config.toml
num_hidden_layers = 15
hidden_size = 256
num_attention_heads = 4
num_key_value_heads = 1
head_dim = 64
intermediate_size = 1024
vocab_size = 8192
hidden_act = "squared_relu"
norm = "rmsnorm"
norm_place = "pre"
norm_eps = 1e-06
positions = "rope"
rope_theta = 10000.0
rope_fraction = 1.0
qk_norm = true
attn_scale = 0.18
bias = "none"
tie_word_embeddings = false
parallel_block = false
extras = ["capped logits"]
init = "uniform"
init_std_qkv = 0.0449
init_std_o = 0.0
init_std_up = 0.0449
init_std_down = 0.0
optimizer = "muon"
learning_rate = 0.0113
beta1 = 0.9
weight_decay = 0.019
lr_head = 0.00585
max_grad_norm = 1.0
warmup_steps = 0
schedule = "wsd"
decay_fraction = 0.861
decay_shape = "linear"
final_lr_fraction = 0.0
batch_tokens = 32768
max_seq_len = 128
doc_mask = false
train_tokens = 194700000
max_steps = 5942
dataset = "wikipedia_en"
MLP neurons of a small language model. Each row is named by its layer, matrix (down: output weights) and neuron, and shows model dimensions 96-191. Each number is 128 + 32 x the weight over its row's rms, rounded and kept within 0 to 255.
Before each neuron's rows, "raises" lists the tokens whose logits its output raises most directly, leaving later layers aside.

raises: "ot", "uction", "osa", "ado", "et"
L10.down897 [109 155 105 133 142 137 120 100  99 150 107 189 161 126 111 122 113 101 121 124  94 124 101 167 115 130 138  76  92 156 112 134 114 187 146 148 110  80  94 134 144  96 126  65 120 141  91 157 115 110  95 147 142 150 104  57 119  77 159 160 160 100 174 209 140  90 108 118 125 197  55 103  92 116 188 120 123  97 123 165 125 123 148 120 144 161 141 105 140 109 133 126 140 110 163 160]

raises: "rup", "rs", "ing", "ance", "put"
L12.down494 [ 91 143 117 121 143 122 143 102 112 141 132 171 176 123 122 159 157  83 139 112 127 146  56 148 119 131 169 160 160 184 182  99 126  99  67  99 117 102 138 178 119 206 186 133 116 111  61 129  72 209 111  85  87 153  92 135 146 124 113 125 150 111 107  90 178 135 110 182  92  67 162 149 111 162 114 164 181 141 112 126 134 114 102 200  99 112  69 137 160  57 141 152 107 118 112 162]

raises: "io", "ized", "cies", "led", "ins"
L5.down610 [148  92 165 161 103  62 127 103 154 113 123 135 134 176 123 122 119 166 167 148 165 118 146 115 105  81 115 126 135 156 117  70 164 103 103 109 126 127 199 103 115 116 129 131 203 137 132 111  90 112 167 160 135 106 113 184 145  87 154 175 133 132 154  85 115 120 137  87 122 104 177 125 182 119 138 135  77 137 161  59 108 172  86 192 160 128 107 161 175 104  72 138 128 128 100 174]

raises: "aged", "age", "aging", "rated", "boy"
L12.down20 [162 102 145  94 130 150 182 109 145 141 102 159 134  71  92 130 122 102 187 180  91  98 102 101 100 152 109 108 122 120 184 106  95 162 115 168 125 112 149 135 134 173 113 139 155 105 144 222 103 164 133 127 131 180 131 119 124  91  94 138 158 134 126 153  69 165 103 130 107 149 181 131 129 167 181 165 131 147 145  85 185  91 165 159 144 142  60 158  90 108  99 122 119 135 167 189]

raises: "if", "ective", "ion", "ian", "lor"
L6.down615 [195 115 173  67  72 148 102 191 134 136  93  80 102 109 134 169 122 154 105  88 154  84 124 114 115 102 167 106 104 144 182 198  66 149  87  59 142 131 129 137 199 113  89 132 133 147 113 140 125 157 108 145 146 142 150 108 171 142 125 143 136 202 149 114  89 165 163  82 161 126 175 171 111  84 109 146 118 110 146  93 133 154 108 120 165 157 153 115 121 101 139 155 113  96  94  92]

raises: " to", "ad", "ali", " not", " host"
L12.down558 [140 120 138 108 171 194  99 136 152  96 189  95 153 136  56 150 128 149 137  73 122  84 128 106 192 132 146  80 181 118 109 124  79 144 100  88 147 146 151 163 142 136 115 182 131 142 125 141 126  96  69 156 116 126  94 189  84 145 141  92 118 119 133  83 117 128  64 129 141 168 119 115 162  91 142 110 160 114 101 166 147 110 126  65 115 186 154 153 192  67 147 139 105 113 115 138]

raises: "rie", "if", "ence", "ide", "k"
L12.down334 [163  83 120  54 150 140 174  69 143 110 121 151  60 128 109  88 105 129 125 115 135 148 152 117 120  81 186 151 155  87 183 137 109  90 140 113 121 166 102  96  85   2 129 104 180 111 114 118  96 113 139 112 126 207 180 110 185 107  29 166 128 119 132  97  73 156 108 164 106 118 105 150  91 111 120 146 131 148 123 170 136 116 104 145 156  99 137 154 158 104 109  80  92 122 145 112]

raises: "rated", "aged", " overall", "ably", "ly"
L10.down248 [168 137 161  88 135 117 157 129  79 143 110 117 175 119  29 122 167 138 182 175 179 106 163 136 152 148 109 131 137 140  96  93 137  71 143 167 133 139 126 135 106 162  73 117 166 152  99 123  97 206 116 103  99 112 155 103 105 147 145 130 113 111 173 115  91 178 106 148 163 116 151 107  98 168 160 119  96 134 159 141 112 158  98  72 159 169  70 122 126 127 114  68 100 170 127 126]

raises: "fi", "tor", "ç", "fa", "tiv"
L9.down542 [110 147  65 107 113 104 127 146 101 102 130 103 103 100 143 166 158 149 166 144 120 174 147  63 122 120 121 127  60 180 125 194 131 170 140 134 136 214 110 132  81 122  90 126 132 103 130 124  89  75  89 111 160 136  67  68 169 151 133 128 169 167 171 146 142 125 143 132 101 104 160 123 115 129 142 170  87 138 114 149 163  76 100 109 167 135  53 129 116 174 145 183 137 115 156 137]

raises: "fi", "ner", "ficial", "fa", "ola"
L12.down71 [124 110  62 144 125  95 147 127 155 102 118 106 110 126 153 158 147 157 204 101  88 170 155 173 175 147 128 105  98 122 118 217 144  75 178  98 136 113 122 155 121 117 146 128 102 107 115 118 140 127 125 108  75 148 116 125 173 162 148 185  95 135 130 135  98  90 127 160 123  69  64 153 114 172 186 149 103 131 138  95 167 117 178 147 112 145 128 117 106 126 157 115 112 116 123 148]

raises: "ement", "child", "sław", "eth", "tten"
L9.down833 [ 82  73  82 146 144 118 125 200 112 142 165 145  67 118 192 174 114 160 123 132 132 162  89 130  91 145 161 148 184 166 129 147 100 129 113  70  73  91 127  99 113  51 131 114 151 126 145 160 186  59 112 117 143 141 110 130 142 145 115  75 142 125 135 135 115 105  80 126 105 223 153 135 124 149 132 144 195 163 131 105 121 118 153 137 116 189 120 192 159 136 145 157 141 133  74 152]

raises: "ous", "se", "ac", "ture", " way"
L8.down1014 [138 148 132 124 131  96 141  89  76 204 166 150  97 127 120 104 146 125 161 131 152 135 115 186 145  93 110  83  75 150 186 120 138 117 149 133 119 101 128 162 141 126 147 196 140  90 164 151 121 129 162 137 155 150  82 106 109 124  73 120 109 136 135 109 134 174 121  83 143 133 121 134 132  93 161 200  99 108  86 175 168 212 153 185  57 119 113  65 119 141 135 132  80 100 122 150]

raises: "acy", "ious", "ice", "tur", "ture"
L9.down23 [135 127 182  99 133  54 132 144 135  93 148 149 172 134  66 111  88 181 156 143  89 102 118 135 137  93  77  88  61 128 116 139 103  86 107 130  97  81 136 122 100  22 134 126 114  97 123 130 145  99  77 131 205 164  91 109  76 118 188 106 209 141 169 152 113 138  63 150 106 140 120 114 162 108 149 111 103  75  88 114 129 183 155 139 117 129 167  83 163  78  38 172  73 114 124 177]

raises: "ler", "led", "ling", "le", "les"
L8.down1000 [128 191 104 130 133 144 145 147 155 137 135 138 150 211 168 101 150 124 133 161  67 185 119  98  79  82  83 142 122 121 128 107  72 144 153 112 187 131 104 164 127  63 164 122 105  99 139 181 123 149  57 131 165 137 166 179  87 114 159 131 135 127 203  65 129 169 126 139 124  92 145 124 174 147 169 148 229 159  96 169 128 189 166 136 157  80 183 103 126 148 101 117 100 131 183 148]

raises: " ===", "\",", " ==", "\".", "==="
L12.down820 [132 115 138 118 129 171 178 126 126 150 163 165  72 120 124 136  91 204 118 103  93 105 139 129  96 152 143 128 109 147 100  86 157 111 162 143 123  79 145  64 156 255  95  87  73 146 120 174 100 151 129 125 125 118 181 150 121 176 152 109 111 101 151 115 115 103 197 135  78 111  99 109 143 169 126 146 171  87  94  80 129 150 162 166 178 134  76 145 171 153  52 115 117  94 142 164]

raises: " cast", " character", " characters", " ===", " series"
L12.down486 [ 80 104 127 131 129 208 185 154 105 145 121 100  54 132 135 135  68 138 152 118 185  92 116 140 126 142 111 105 163 203 186 146 105 153 156 118 168 106  94 172 162 178  90 165  93 121 122 138 149  93  44 112  92  89 123  65  97 138 138  87 139  77 161 100 102  77 140 185 158 136 184 172 149 210 109  99 164 102  94 201 138 155 128 143 133 185 147 166 109 162 157 135 112 112  99 114]

raises: "r", "gy", "rus", "n", "ng"
L4.down875 [117 129  97 150 135 126 141 136  85  65 120  75 125 134 138 170 138 135 121 155  88 108  85  73 136 115  68 103 118  45 150 142 162 116 126  87 126  80 111 148 152 159 195 140 139 100 138 121 113 167 136 170 100 123 146 123 140  97  35 131 182 134 193 146 109 123 123  99 118 109 132  76 129 131 203 111 184 114  97 140 150 105  91 115 177 120 146 127  86 100 114 111 105 155 127 137]

raises: " called", " known", " spell", " nickname", " part"
L8.down406 [148 102 179 118 114 144 113 120 150 112 129  86 148 151 132 157  66 132 129  91 105 133 160 137 102  83 141 116 115 138  91  88 142 149 113 109 105 103  88 109 137 229 155 152 134 156 134 169 162 108  78 192  97  78 143 147 183 149 118 126 103 123  84 103 130  87 115  74 150 144 132 154 129 139 125 109 134 127 111 165 132  89  69 137 101 130 127  85  78  26 149 129 145 159 105  98]

raises: "ation", "or", "ants", "ock", "ines"
L12.down1002 [123 109 131 150 180 118 141 115  65 104 109 123 123 139 145 106  87 171  96 150 185 196  96 115 134 160  73 130  90 138 124 100 109 110  88 181 144 104 104 117 142 200  84 111 201  87  97 155  99 109 170  97 178 100 122 167 178 156  90 133 183 121  83 163 154 151 130 112 107  63  87 145 153 128 131  83 118 121 118  57 115 103  98 107 145 141 126 155 128 102 101 171  58 110 102 180]

raises: "z", "zen", "ford", "born", "mit"
L6.down607 [141 100 111  72  42  48 142 116 166 122 148 102 158 108 136 145 102 116 179 108 125 127 148 163 157  78  67 128 132 128 137  59 164 153 144 155  70 171  86 144 117 116 150 160 141 165 110 131 141  64 124 113 125 149  72 164 138 176 133 172 185 104 146 105 147 124 153 172 140 136 134 172  94 114  60  99 105 140  99 167 167 102 130 135  81 157  96  81 143 117 147 126 186 133  94 139]

raises: "ock", "les", "list", "hard", "led"
L12.down690 [144  91 172  93 146 150  75 126 183 173 143 118 100 129 185 112 137 142 150 166 124 181 127  67  95 158 125 176 129 144 125  93 112  54 109 117 145 155 106 210  96  77 181 181 120 146 119 144 113 133 138  85 118  97  87 153 157 138 183 186 105 116 113 122 137 187 159 130 154 137 155 140  77 163 115 164 113 159 159 110 105 148  89 108 144 111 140 165 149  84  36  87 120 138 125 161]

raises: "ous", "ble", "ning", "e", "ity"
L10.down598 [139 105 142  93 166 211 167  63 108 131 126 140  61 129 151  97 100 146 111 174 141 165 167  86 124 120 141 128 131 166 138 143 156 122 129 171 123  95 195 104 113 144  91 166 159  99 105 131 109  99 178 122 150 126 111 137 168 125 133 193 139  85  86 132 183  77 156 122 132 151 165 162 161 124 102 144 135  85  90 145 123 121 127 182 123 121 114 108 132 100 118  85  78  93 182 105]

raises: "vo", "pe", "port", "ional", "ect"
L10.down477 [138 178 128 128 112 114  77  93 105 117 101 112 139 146 117 131 115 115 171 166 105 127 129 179 137  96 132  44 137 167 206 128  99 152 107 255  91 121 151 167 134 102 129 111 115 167  85 144 164 122 148 144  93 120 108 137 140 102 100 136 151 171 125 110 132  98 100 120 116  92 100 117 127 112 126  79 160 120  73  95 148 134  63  89 147  73  82 107  63  85 134 146 130 129 112 127]

raises: "f", "ence", "vest", "fu", "door"
L8.down822 [ 96 144 119 107 152  65  83 146 104 171 124 110 110 144  81 120 158 150 142 141 131 150 160 104  64  49 133 156 137 109 208 132 154 142 125 102 102 178 165 172 150 159 126 152 129  77  78 116 103 120  56  38 154 155 181 182  98  86 146 128 107  70 144 169 131 100 154 135 115 134  77 110 136 140  79 131 153 137 159 156 143 101 161 107 119  99 101 115  68 113 130 149 155 127 155 112]

raises: "e", "aries", "ary", "u", "eg"
L9.down585 [105 103 145 155 168 194 147 121  97 132 156 134 135 141 142 176 138  78  82 157 204 108 121  97 151 126 132 126 101 123 113 179  90 138 147 163  89 155  78  86 143 146 141 170 122 136 185 106 120  82 146 120 108 120  99 141  95 161 117 140 114  98 161 144 161 186 147 181 114 110 106 123 147  65 150  54 152 141 173  72 129 169 157  98 105 154 175 134 161  64 163 120  92 122  97 102]

raises: "lain", "ld", "ris", "el", "edited"
L10.down1023 [ 86 133 138  95 148 161 151 127 163 125 144 184 171  97  63 118 106 133 106 109 144 150 165  75 108 129 187  88 113  92 133 145 120 128 119 108 161 125  66 118 146 121 158 130 109 181 189 105 100 129 132  97 140  83 217 149 139 107 158 145  30 111 122 114 135 105 138 114 106  82 130 121 173 166 177 126  86  95 135 157 115  69  60 195 142 142  95 131 162 115 109 144 103 134 119 181]

raises: " sq", "curr", "ities", "is", "ll"
L12.down39 [106 157 123 152 110 158  86  97 100 163 107 114  92 133 156 189 114  95  97  98 101 155  89 156 120  99 115 145 155 178 141 116 149 106 136 151 134  91 186 127 135 177 133 121 172  85 138  90 142 189 114 100 156 139  77 120 119 139 110 175 157  92 108 124  95 109 153 135  99 134 150 178 149 147 143  86 129  91 206 186 130 151 120 114 116  54 189 175 138 129  37 141 108 135 162 149]

raises: "an", "am", "mp", "ver", "ven"
L8.down741 [122  99 136 137 142 111 184 158 143  96 107 114 131 187 188 142 162 130 151 101 116 183 159 118 121 107 132 135 115 122 182 146 132 143 208 104 144 109 184 139 115  74 109 124 116  92 153 165 169  94  97  57 185  59 122 102  68 152 110 140 160 111  70 142 171 135  67  58  89  91  56 217  82  72 171 100 137 123  90 149 141 148 108 137 150 114 206 118  99 129  80 133 147 112 150 181]

raises: "ad", "ary", "ade", "al", "arian"
L10.down447 [118  84 114 165 189 168 161  93 137 177 154 154 100  89 124 145 143 111 119 158 102  74 148 112 128 105 128  89 140 128 122 147 111 120 118 130  92 116 117  58  91 103 116  97 115 111 187 151 105  71 152 146  85 123  96 110 107 137 129  85 152 122 143 142 198 104 132 131  83  84 100 104 171 133 136 169 161  82 127 117 194 127 147 118 106 153 126 213 168 129 161  91  89 156  97  66]

raises: "rated", "atus", "rate", "rus", "toria"
L5.down915 [106 156 127 172  85 195 172 106 148 128  97 146 100 118 143 120 157 133 164 143 112 169 145 124 143 133  98 119 120 155 128 129 157 155 145  75 120 131 155 103  79  84 107 106 122 115 132 143  90 154  62 162  89 121 147 154 151  91 155 116  56 147 103 162 108 112 130 160 179 127 111 108 104 133 138 144  32 133 117 152 170 101 117  94 113 194 104 111  67 104 132 127 116 168 157 162]

raises: "ion", "ation", "ification", "ional", "ive"
L6.down853 [190  86  61 131 102 166 152 160 129 133 114  83  91 118 128  82  86 110 120 156 100 172 176 160 134 139 106 177  92 183 198 156 183 123 116 120 136  96 147 100 139 164 150 135  84 143 145 134 136 104 149 124  79  99  83 164  95 148  84 174 133 148  90 114 118 125 122  78 163 102 164 118 105 162 155 140  75 140 141 148 146  44  90 158 143 158 124 168 129 111 105 163  88 111 152 159]

raises: "cho", "ces", "my", "chu", "x"
L12.down70 [175 206 187 129 151 135 139 156 139  94 125  77 111 132 156 169 150 131 121 146 117 113 135  66 192 128 124 135 144 104 161 158 104  95 185 152 178 150 125 163 137  80 105 133 121 159 103 179  85 117 112 157 122 118 145 133 105 174 146  79 162 178 167 128 104 133 187 117 184 107 124 137 175  81 141 123 135 131  90 173 129 179 135 162 166 129 161 138  75 103   1 107 121 136 139 139]

raises: "ography", "tic", "ical", "ized", "ium"
L8.down124 [138  70 105 217 122  58 100 131 148 203 157 138 149 135 158 134  70  91 131 153 139 153 155  86 182  76 131  92  99 141  99 120 135 109  50 122 123 109  70 115 175 112 107 108 160  74 178 142 114 142  87 158 137  97 148 128 132 149 113 170 135  93 165 112 164 116 194 118 154  70 123 161 154 119  91 134 146 106 100 165  81 164 176  79 108 123 140 132 121  96 112 108 165  79 146 121]

raises: "ants", "ations", "ation", "tain", "ability"
L6.down522 [144 124 124 121 139 110 121  99 111 139 149  93 103 107  88  81  72 151 142 120 114 135 183  94 109 179 124 124 111 135  98 178  73 134 118 112 147  67 135 137 202 146 104 122 142 101 124 153  60 140 123 120 194 124 140 107 106  63  81 162 127 133 142 133 169  97 134 160 116 105  97 135  59 103 180 120 160 128 165 130 151  74 119 102 136 108  97 158 116 164 116 110  89 129 143  99]

raises: "ux", "une", "ance", "sson", "Species"
L9.down753 [ 73 127  94  99 131 194 155 161 100 186 173  79 210 129 113 153 148 130 159 183 113 115 158 141  81  89  94 107  90 105 147 123  77 134 155 110 169 105  99 118 112  76 108  89 133 125 191 201  79  56 130 119 157 101  93 144  77 103 110 160 142 130 119  98 102  81  87 137 110 145 136  74 110  79 157 118 122  81  79 142 128 130  62 187 143  93 111 107 149 110 152  89 137 119 143  97]

raises: " they", "itch", "iddle", "ix", " together"
L10.down242 [112 103 119 137 131  96  94  95  99 122 135 125  87  96 134 125 136 160 146 101 182  58 132 149 152 172 182 133 104 158 137 110 105  74  95 157 146 114 143 134 111 102  96  84  81 103 166  83  83  79 128  84 158 132  80 138 149 170  95 127 140 120 143  87  70 143 191 126 160 127 162 148 144 105 138 192 147 133 161  77 106 166 124 156 144 112 109 124 170 108 128 171 111 218 118 150]

raises: "ies", "ts", "er", "ers", "ations"
L8.down921 [114 131 169 153  95 112 118 103 163 181 132  90 104 172 159 104  71 131 102 122 147 180 147  72 122  63 140 122  75 177 166  77 114 140  67 170 111  97 133 126 120  67 163 106 155 120 150  96 131  96 105 130 127 146 125 130 109 165  72  63 140 140 144 113 117 102  80 124 114 132  50 155 121 118 128 209  99 124 153 184 101 162  98 109 122 154 184 102 118 104  96  96 168 113 169 129]

raises: "led", "lia", "lar", "sses", "ler"
L6.down46 [113  69  96  87 139 111 121 168 162 106 133  93 122 185 142  85 118 100 133  88 124 193 174 111 195  82 114 144 116  91 106  83 172 170 191 151 123 178 168 163 135 142 111 160 132 133 155 167  78 168 165 102 150 114 116 132 158 144 156 128 110 175 162 102 153 155 145 123 181 148 161 169 154 121 157 165 135 184 109 108 151 155  94 150  95 142 114  96 103 113 111 147 136  82 139 123]

raises: "aged", "age", "aging", "ches", "b"
L12.down518 [148 144 108  91 154 152 156 155 149 132 119 211 128 101  81 137  93 138 169 159 122  90 130 120 147 114 135 139 117 174  98 126 102 124 147 112 175 111  85 202 135 119  62 154 137 147 112 127 104  76  69 143 114 156 166 120 149 154  82 111 135 150 181 141 161  90 146 120  97  99 116 153 116 152 132 117 129 162 124 107 149  59  99 183 106 174  89 187 121 129  85 142 127 118 112 145]

raises: "×", " ×", "x", "th", "Album"
L10.down652 [126 168 139 136 107 156 147 102  60 112 114 117 103  88 125  56 128 151  95  83 216 162 103 169 132 111  96 169 108 144 186 110 194 166 122 105 135  73  98  91 106 171 103 161 165 161  86 103 125  78 175 119 175 122 139  79  92  88  52 130 184 121 118 100 117 154 136 158 129  96  97 148 102 209 138 130 118 114 147 114 136 168  96  94 167  95 167 135 105 162 104 164 162  61  99 113]

raises: "gr", "ru", "wi", "gi", "roy"
L8.down975 [ 79 139 117 112 117 181 125 152  91 122  55 135 116 162 143 123 125 108 180 112 179  91 217 172 150 135 160 101 153 229 122 180 137  76 110 130 108  96  98 118 178  97 117  84  94 146 139  80 150 127 127 149 205 167 156 172 157 156 130 130 106 155  93 213 114 113 170 144 159 132 109  81 151 109 131  90  75  97 116 119  97 125 101  91  74 143 105 114 152 128 141 179 129 138 155  69]

raises: "nie", "ny", "ee", "spite", "lan"
L8.down26 [121 110 169 146 124 174  89  59 166 132 147 143 119 171  41 140 111 128 132 102 116 132 154  86 175 134 199  95  91 145 128 108 103 135 150 132 123 146 159 180 104  95 135 117  61 109 145 181 139 174 143 132 138 148 123 139 128  92  82  88 123 181 114 111 168 103 101  92 103 142 127 150 162 104 138 142  57 123 108 183  78  85  90 153 133 151 140 174 109 126  84  94 112 145 188 148]

raises: "time", "one", "onic", "l", "the"
L4.down734 [160 183 143 160  75 159 132 136  87 105 133 108 136 123 143 102 113 180 139 159 118 113 135 126 158  98 128  51 162 121 110 118 160 122 119 153 113 156 154 115 145 155 130 127 106 154 137 133 124 156 129 150 132 131  88  78 172 113 165  90 136 189 153 213 141 203 132 187 102 123 182  79 160 115 149 128  85 108 140 113 108 135 183  57  85 119 102 138 160 103 115 111 147 199 115 119]

raises: "sion", "or", "ase", "mm", "dal"
L6.down801 [153 121 153 122 184  82 110 134 125 186 128 144 190 132 143 209 175 184 100  91 118 124 122 157 143 129 188 120 140 133 163 134  58  88  99 169 124  98 149 161 193 108  76  74 146 118 137 171 127 170 127 134  98 161 129  88 127 168 151 103 178 149  66 144 132 107 168 160 167 135 106  79 137  71 141  75 134 136  90 101 107 138 124 101 136 111 129 208 100 148 106 161 111 102 100 140]

raises: "ron", " away", "ral", "cen", "Career"
L12.down752 [135 153  59 123  88 150 173 113 110 154 156 165  80 106 156 119 125 169 127 104 131 138 176 114 108 102 112 140 130 137 109 180  53 100 118 150 144  87 122 195 143  82 109 114 109 109 146  79 145 152 100  73  81 132 173 131 132 203 139  91  91 128 121 103  94 139 127 176  47 153 180  97 162 143 157 133 125  96 147 131 108 145 103 111  59 124 170 100 115 112 138 102  98 153 107 215]

raises: " ===", " late", " early", " ", " mid"
L10.down764 [155  86 104 125 167 110 163 161 143 148 100 103  88 130 122  94  90 131 136 112 143  55 118 135 128  67  90  85  91 185  92 103 140 143 131 141 104  74 158  71 148 193 150  83 179 114 150 118 112 123 156 112 112 108  94 126 166 180  86 132  83  74 104 146  88 117 102 131  90  70 144 152 166 139 145 169 154 130 100 101 133 150 116  53 102 187 174 109 118 122 163 134  87 133 135 137]

raises: "pha", "ien", "tern", "Location", "keeper"
L2.down56 [ 69 136 141 157 143 171 166 124 123 122 135 133 116 137 113 130 144 135  98  83 154  77 108 121  66  48 101 149  80 150 103 130 103  94 155 155 147 174 126 174 132  73 118 174 110 119 103  70 157  90 121  99 118 137  68 137 107 184  73 140 136 142 160 171 162 105 154 112 133 177 141 135  95 124 138 137 180 125 106 133 112 129 132 113 118 120 183 135  89 195 164 169 155 168 128 145]

raises: "ity", "ally", "ine", "ous", "ities"
L12.down226 [157 132 155 130 131 156  83 105 121 160 108 117  81 143 129 109 104 125 136 147  90  60 131 105 143 171 124 134 106 153 117 146 111 175 160 115 132  88 152 138 139 183 143 149 178 148 107 152 133 105 135  97 104 107 125  79 135 140 108  83 108  33  76 136 115  67 114 136  87 145 119 111 150 137 125 157 159 109  84 116  71 112 107  94 123 140  93 145 134 134 156 142 117 156 126 124]

raises: "gr", "gra", "gi", "ge", "ges"
L8.down1002 [ 88 176  88 106 117 177 151 154 108  94 116 133 141 129 164 111 133 116  79 113 186 164 157 134 114  88 163 157 113 160 148 138  87  88 120  55 181  93 141 170 163 126 106 133 181 145  63  54 102 140 111 187 136 125 121 189 139 114 152  44 194 143 165 168 106 155 117 125  93 148 146 123 127  76 123 170 131 125 159 135 108  99  99 141 155 149  87 137 106  76 129 150 156 117 133 108]

raises: "uc", "dom", "head", "boat", "part"
L10.down406 [108 161 143 125  40  89 114 115 126 130 149 106 124 110 148 107 139 126 122 119 124 120 121 162 129  81  72 189  70 137 192 103  91 124 126 148 183 123 100 113 158 178  61  95 106  93 121 156 111 166 143  70 104 158 165 128 171 130 127 112  96 178 135 143 147  92 136 171 122 141 181 111 100  56 141  93 154 141 129 116 191 141 115 109 122 149 121 143  88 129 100  89 127 177 105  77]

raises: "ground", "es", "head", "est", "el"
L12.down273 [146 101 173 119 138 160 149 146  71 108 109 159 131  90 158 131  87  70 145 122 138 120  79  96 112 165 137  79 140 113 146 129 158 131  83  71  98 151 165  60 117  99 130 159 138 181 165 123 148 139 124 130 117 110 144 135  94  53 110  85 135 146  88 120 143 146 173 146 116  81 155 123 100 141 189 197 151 135 156 120  69 157 113 128 136 214 127 126 227  90 135 143 171 120  95 118]

raises: "low", "ably", "ious", "ica", "ly"
L8.down252 [ 71 140 135  51 162  94 166 187 157 166  56 132 187 118  46 124 116 125  94 160 127  82 106 119 145 151 140  88  76 147 119 150 106 146 133 133 156 141 118  57 132  87 107  93 134 107 120  96 129 153 146 106  99 167 138 135  98  56 147 168 163 158 103  66 101 188 139 166 111  90 142 171 140 158 127 125 179 119  89 113  69 167 106  99  99  95 142  70  90 102 134  69  12 125 181 165]

raises: "dic", "est", "mit", "mor", "son"
L10.down693 [174 115 106 141  96 162 163  69 139 136 136 115 192  94 156 120  98 160 193 128  85 151 156 107 143 106  81 153 143 200  93 111  77 132 140 173 135 173 132  95 153 108 134 208 123 118 145 118 178 152  94 142 117 143  76  87 145  88 135 122  89 149 103  56 127 138 137 119 102 157  79 142 200  72 118 103 122 173 162 156 100 157  99 115  83 144 145 174 106 111 151  95 131 132 137 132]

raises: "ian", "shire", "ré", " Town", " Sub"
L12.down149 [133 163 108 140 136 131 119 140 127 110  97 118 128  98  67  47 102 127  98 103 125 193 129 155 124 121 132 197 157 126 149 100 148 115 128 113 129 120 105 180  93 191 126 150 157 120 161  92 109 106 133  97 115 162 122 110 112 119 128 117 116 154 168 154  94 105 100 129 128 149 129 133  95  57 142 145 176 105 115  54 184 123 109  88 166 144 149  66 147 192  74 101 119 160 130  38]

raises: "eller", "ore", "ct", "el", "fiction"
L8.down771 [125  99 141 103  94 135 109  89  92 113 136 165 117  76 122 164 114 183  66  89 129 130 106 103 152 155 188  70 215 128 137 117 132 150  81 163 209 141  95 182 136  96 147 139 137 128 115 106 104 143 135 130 121  58 157 140 124 106 129 145 110 150 129 148 130 120 139 176 131 121 135 135 123  85 183  75 153 114  96 127 114 160 117 198 179  95 116 142 154 101 102 190 110 118 179 150]

raises: "ement", "ish", "sey", "ger", "ik"
L10.down872 [126 109  73 144 113  74 116 110 110 136 122 130 154 116  69 144  87  54 171 162 187 164 145 211 152 142 181 171  89 178 121 114 119  74  99 123 114 146 133 155 194 108  91 132 143 150 152 108  64 188 154 109 125 118 118 112 144 169 122 136 165 106 111 110 127 198 156 139  94 140 145 148 177 118 177 161 145  81 112 206 133 148 184 106 143 149 133 145 149 137 145 145 148 161 127 167]

raises: "ography", "ograph", "aught", "ised", " ±%"
L4.down382 [163  94  95  98  73 114 133  92 117 157 116 137 180 131  89  83 146  92  87 158  72 111 123 136 115 144 125  82  85 111 106 176 127 167 159 189 106 162 165 118 161  83 150  92 123 145 173 138 125  77 175 122 126  84 126 130 137 184 122 156 150 134 132 125 132 128 130 151 110 139 160  60 121 158 160  58  83 127 135 159 109 168 164 102 138 168 139 136  67 137 164 129  75 135 103 153]

raises: "al", "ity", "ist", "int", "ally"
L8.down549 [108 101 144 209 109 119 160  99 180  77 134 113  63 100  76 135 101  82 126 140 124 114 120 172 128 105 129 121 126 132 115 115 150  87 159  84 154 221 185 154 143 189  61 171 130  98 122 111 153 107 116 148 106 107 101  56 126 153 123  91 143 102 123  62 168 134 170  98 185 111 130 170 198 148  65 154 158 101 140 133 119  52 180 127 117 131 121 131 161  74 152  86  94 170 147  84]

raises: "sion", "tic", "matic", "ness", "nce"
L9.down32 [124 169 125 151 100 160 146  93 137 164 148  69 133 178 109 165 131 149 157 178  60 185 153 200 193 121 154 105 108 161 125 134  86 158 101 137 122 174  83  89 137 104 118 153 198 156 177 137  88  86  95 161 101 132 192 137 158  96 137 113  93 171 140 147 105 136 103 105 168 185 151 127 138 122 120 158 128 179 174 109 105 131 133 144 114 102 128 152 143 146  91 117 114 152 117 142]